config.yaml
activation: "swiglu"
init_std_down: 0.00294
optimizer: "muon_variant"
decay_shape: "linear"
MLP neurons of a small language model. Each row is named by its layer, matrix (down: output weights) and neuron, and shows model dimensions 176-271. Each number is 50 + 12 x the weight over its row's rms, rounded and kept within 0 to 99. A neuron's up and down rows have the sign that makes its largest values positive.
After each neuron's rows, "fires before" lists the tokens most often just after its 100 highest values on Wikipedia text that the model never trained on.

L3.down409:42 63 38 70 56 54 63 32 47 37 86 52 47 56 48 47 25 41 46 48 40 51 33 69 47 25 36 54 36 38 33 51 61 53 58 47 62 68 59 56 35 60 32 56 39 63 73 22 62 35 56 45 58 56 62 38 47 41 36 59 52 48 64 31 65 45 55 58 45 54 55 48 61 53 39 54 38 53 46 38 67 16 42 52 81 42 39 44 46 37 38 53 52 41 59 52
fires before: "ed", "ated", "s", "ate"

L3.down611:43 53 31 42 61 45 40 50 28 50 58 72 64 59 50 55 57 55 49 59 56 53 40 54 68 42 58 59 49 37 50 53 34 68 38 63 47 46 57 39 65 58 47 57 33 48 34 54 54 56 48 54 44 60 58 74 55 73 07 61 43 50 46 43 47 25 49 37 52 44 62 53 49 40 47 44 56 46 60 39 66 38 42 56 56 54 60 34 55 63 41 48 49 42 46 63
fires before: "ice", "ing", "ices", "e", " of", "ed"

L3.down991:52 55 83 45 49 41 57 54 50 42 43 60 27 51 65 45 36 51 50 36 47 62 44 44 43 44 46 50 61 58 25 60 54 42 56 65 61 48 47 56 69 16 24 40 45 47 54 19 53 66 41 41 48 47 56 66 62 59 51 67 53 68 61 54 75 56 56 34 43 64 56 40 74 52 61 71 46 48 53 27 35 58 24 38 51 54 54 66 63 54 44 47 75 47 34 60
fires before: " |", "ical", "n", "ed", "ey", "ing"

L3.down216:49 64 61 57 42 34 45 49 29 70 41 39 47 23 57 24 55 27 51 64 54 57 69 40 49 46 55 35 43 45 59 47 48 71 62 60 52 49 40 35 46 49 50 67 33 25 45 47 38 61 55 47 65 49 51 55 57 33 42 33 42 53 45 73 48 51 55 45 42 58 13 43 55 74 54 39 65 21 48 44 57 40 36 46 62 32 41 40 49 57 47 54 56 48 77 58
fires before: " |", "L", "+"

L3.down188:54 55 73 37 51 43 36 70 34 34 50 41 61 61 62 59 53 54 57 40 42 34 65 52 46 51 59 47 56 53 49 64 52 46 58 40 44 56 89 50 42 62 44 30 45 51 56 42 58 61 45 54 68 51 48 48 34 50 69 44 48 70 36 39 48 46 36 55 53 20 55 70 70 60 60 53 41 62 74 63 41 48 50 62 60 39 42 30 37 67 48 44 38 49 58 47
fires before: "om", "ause", "l", "ing", "ome", "es"

L3.down866:45 56 31 66 41 34 34 65 58 51 73 54 38 57 63 35 47 41 70 24 46 44 29 45 54 53 39 59 52 45 45 54 47 37 43 41 71 53 39 61 41 52 47 51 64 59 49 34 54 27 11 54 68 42 60 50 43 51 35 63 57 37 44 26 35 76 56 36 61 44 42 54 42 29 53 53 51 62 35 52 60 59 48 55 73 34 51 50 76 40 76 66 49 68 58 44
fires before: "\n", "se", "-", "ject", "stit", "m"

L3.down1081:48 60 52 51 76 31 36 52 61 66 33 54 51 34 48 31 50 66 38 63 40 54 58 50 63 51 42 71 38 73 31 43 58 53 51 59 61 44 39 54 50 62 57 57 24 51 64 48 46 42 49 42 42 66 57 73 52 33 38 57 46 25 54 31 58 50 59 39 51 40 54 57 46 36 88 59 49 53 72 46 64 41 62 48 51 63 63 40 54 33 35 36 48 56 44 54
fires before: "and", "it", "un", "ission", "end", "on"

L3.down1010:53 63 34 67 55 54 58 56 62 14 34 56 49 39 51 46 42 53 27 63 45 47 36 57 49 44 66 50 41 48 47 45 72 89 37 66 62 43 46 47 74 64 49 48 48 63 34 52 46 52 39 45 60 70 47 44 49 49 45 58 36 27 35 55 68 47 50 68 69 60 56 42 66 48 67 57 48 55 60 48 44 40 44 60 34 50 48 64 50 61 35 42 61 33 50 19
fires before: "ed", "ing", "ement", "er", "en", "s"

L3.down774:37 44 56 40 58 55 25 56 60 60 66 50 65 23 50 41 52 56 44 58 51 60 36 49 57 43 58 53 51 44 48 53 73 50 66 53 48 50 37 43 53 55 40 56 54 49 72 68 53 37 68 54 60 48 29 59 60 51 51 50 46 30 57 56 45 30 44 66 49 26 71 49 45 32 50 55 47 46 63 57 73 55 60 60 37 52 63 26 62 55 39 59 58 41 53 36
fires before: "ed", "er", "ing", "ers", "er,", "e"

L3.down491:34 68 28 26 63 48 61 29 55 49 46 47 52 57 57 60 58 66 51 30 53 66 46 70 58 53 56 22 61 40 43 69 46 59 58 65 30 50 45 53 46 45 46 40 38 35 56 40 46 63 52 54 62 50 55 41 58 62 53 47 56 33 58 68 68 37 47 38 49 45 52 39 24 56 57 56 46 64 77 50 32 40 63 50 58 64 52 37 32 39 58 65 47 40 48 39
fires before: "cted", "ctor", "ction", "ge", "ct", "ed"

L3.down1477:61 39 57 51 56 35 36 59 47 24 21 47 60 73 60 30 45 44 57 54 40 79 44 62 47 55 48 46 40 56 58 64 47 36 46 74 50 72 44 55 42 38 45 51 33 39 61 46 27 42 52 61 61 51 52 64 24 44 42 48 70 66 38 37 43 35 73 70 58 55 34 68 55 65 53 54 27 41 67 36 49 44 64 39 68 50 43 46 53 48 40 50 40 70 63 78
fires before: " |", "ney", "en", "C", " U"

L3.down60:89 59 73 59 32 59 45 41 46 23 40 39 40 54 23 60 51 62 35 49 47 48 61 43 42 40 40 56 35 43 32 45 66 55 50 53 48 51 54 54 37 45 64 54 37 68 39 66 35 31 42 57 85 64 45 38 57 21 43 42 44 48 51 54 46 51 53 70 40 24 52 43 62 85 49 46 57 72 38 38 31 40 59 34 45 40 38 50 24 41 33 55 45 49 50 78
fires before: "\n", " was", " and", " |", " to", " is"

L3.down1017:57 71 54 75 57 44 66 45 47 44 71 30 62 49 45 44 51 50 64 42 32 56 51 45 49 50 40 55 50 42 37 42 53 53 51 43 35 47 51 55 55 28 56 70 55 29 60 39 45 55 48 40 51 43 60 53 45 66 47 38 38 46 50 52 39 43 47 43 61 46 72 68 54 36 55 37 41 70 47 70 44 51 30 57 73 80 53 51 35 48 51 48 45 54 76 49
fires before: ":", " |", "),", "-", ";", "\n"

L3.down1134:43 64 56 50 38 46 50 42 41 31 73 51 52 55 44 51 46 58 55 67 60 76 46 44 38 51 41 40 57 51 46 50 56 56 38 53 44 43 66 69 48 30 46 55 36 51 57 36 49 41 51 69 38 62 48 44 67 70 49 37 44 58 47 54 72 39 52 57 43 34 47 52 67 51 55 50 73 55 61 44 66 60 69 61 41 72 43 52 51 55 62 45 54 41 49 38
fires before: "pe", "p", "ic", "ical", "ict", "itional"

L3.down97:62 53 32 57 37 50 55 48 53 58 63 51 42 60 74 35 50 45 37 66 39 48 40 49 22 55 58 53 43 55 49 62 63 61 50 38 48 41 43 29 44 48 47 33 61 31 61 74 48 46 53 54 56 62 59 36 54 44 37 50 42 42 60 44 60 51 52 48 72 22 45 51 60 52 45 44 42 53 56 56 55 68 70 47 41 58 24 70 35 46 47 32 50 33 57 42
fires before: " of", "ic", "s", "ner", "y", "icip"

L3.down607:55 44 58 38 62 55 41 60 46 43 68 73 55 73 51 28 55 45 63 29 45 46 52 55 44 49 59 53 50 66 56 74 59 65 49 46 57 59 51 44 62 52 50 51 71 65 62 57 56 39 34 59 52 45 46 36 51 65 50 62 52 57 52 58 53 50 53 77 65 35 46 38 50 55 63 39 66 40 70 56 30 45 44 52 55 42 61 45 36 50 62 51 35 52 51 65
fires before: "om", " |", "ause", "s", "ried", "ri"

L3.down877:63 54 55 51 76 50 39 33 64 60 45 33 48 64 44 56 48 79 52 42 41 20 64 49 55 53 47 44 57 49 49 57 49 58 30 27 70 65 43 44 46 55 35 53 38 29 53 46 53 47 52 40 37 45 85 56 42 41 51 73 48 43 55 39 54 58 46 58 49 50 50 46 59 42 60 64 41 61 55 52 60 39 42 35 45 56 38 63 61 67 36 59 40 46 42 49
fires before: " to", " of", "s", "ally"

L3.down907:52 24 55 40 41 56 45 68 55 60 58 54 40 38 51 40 26 51 60 46 40 43 34 50 63 54 53 54 34 55 39 34 44 57 45 64 54 79 44 45 50 30 58 44 55 58 45 62 40 43 47 61 40 60 44 36 47 44 42 50 20 60 55 33 29 56 53 48 40 50 68 28 25 59 54 29 42 45 64 39 31 44 50 66 37 60 32 45 40 44 38 60 43 65 51 33
fires before: "ered", "e", "g", "er", "ing", "ll"

L3.down134:34 43 48 47 75 60 42 44 65 51 53 47 51 87 46 66 50 51 35 36 38 46 46 77 58 52 31 42 34 62 52 43 45 49 46 45 41 48 42 67 50 66 33 19 57 70 40 51 46 44 59 59 51 52 33 56 52 53 44 57 48 27 48 41 48 47 66 61 62 50 67 44 55 50 41 55 53 55 62 35 67 44 50 57 38 48 64 36 35 23 61 46 65 57 38 56
fires before: "and", "it", "on", "ission", "ander"

L3.down390:14 58 34 40 63 40 46 70 50 50 56 52 43 25 43 55 66 86 28 46 77 45 61 55 36 61 45 59 55 63 71 57 68 47 51 50 42 43 39 48 40 53 43 52 49 53 44 59 62 20 33 34 51 29 48 49 41 45 58 53 52 67 52 66 25 58 43 58 35 32 73 21 51 39 42 57 40 49 62 37 60 42 61 54 55 69 52 61 72 39 56 50 46 79 69 63
fires before: " was", " is", " are", " has"

L3.down209:62 40 32 55 39 44 65 53 41 61 56 92 51 43 56 50 27 53 68 43 40 38 64 55 40 41 37 43 63 54 40 27 50 40 45 65 43 48 39 46 28 51 66 54 47 55 42 36 48 67 77 35 52 69 51 60 53 52 45 42 41 54 48 73 60 77 61 47 37 63 66 59 40 37 64 72 56 38 62 63 46 60 51 62 38 50 57 65 45 43 49 48 53 49 61 54
fires before: " |", "ts", "d", "."

L3.down1324:50 49 41 45 64 66 25 46 29 42 65 61 49 66 47 58 49 44 64 44 34 63 56 63 50 75 51 39 76 51 46 47 33 76 61 59 32 50 45 64 58 27 58 39 44 61 50 36 45 36 48 43 61 47 47 64 42 44 48 54 63 62 36 83 39 60 61 31 41 49 49 43 62 49 71 51 28 40 49 34 38 47 52 48 35 62 54 56 45 62 56 47 56 33 45 48
fires before: "ic", "u", "ical", "olog", "ics"

L3.down1279:53 53 37 56 54 49 61 50 47 75 56 47 68 39 32 64 43 59 46 61 81 54 58 42 47 65 57 46 46 34 30 62 45 44 39 76 58 58 44 58 61 53 53 50 56 60 52 41 31 54 38 49 41 37 53 18 66 54 58 35 52 40 54 45 37 29 40 26 67 59 47 49 58 74 61 64 27 54 42 60 49 65 70 48 62 51 63 48 81 47 37 63 58 54 43 59
fires before: " is", " was", " has", "'s"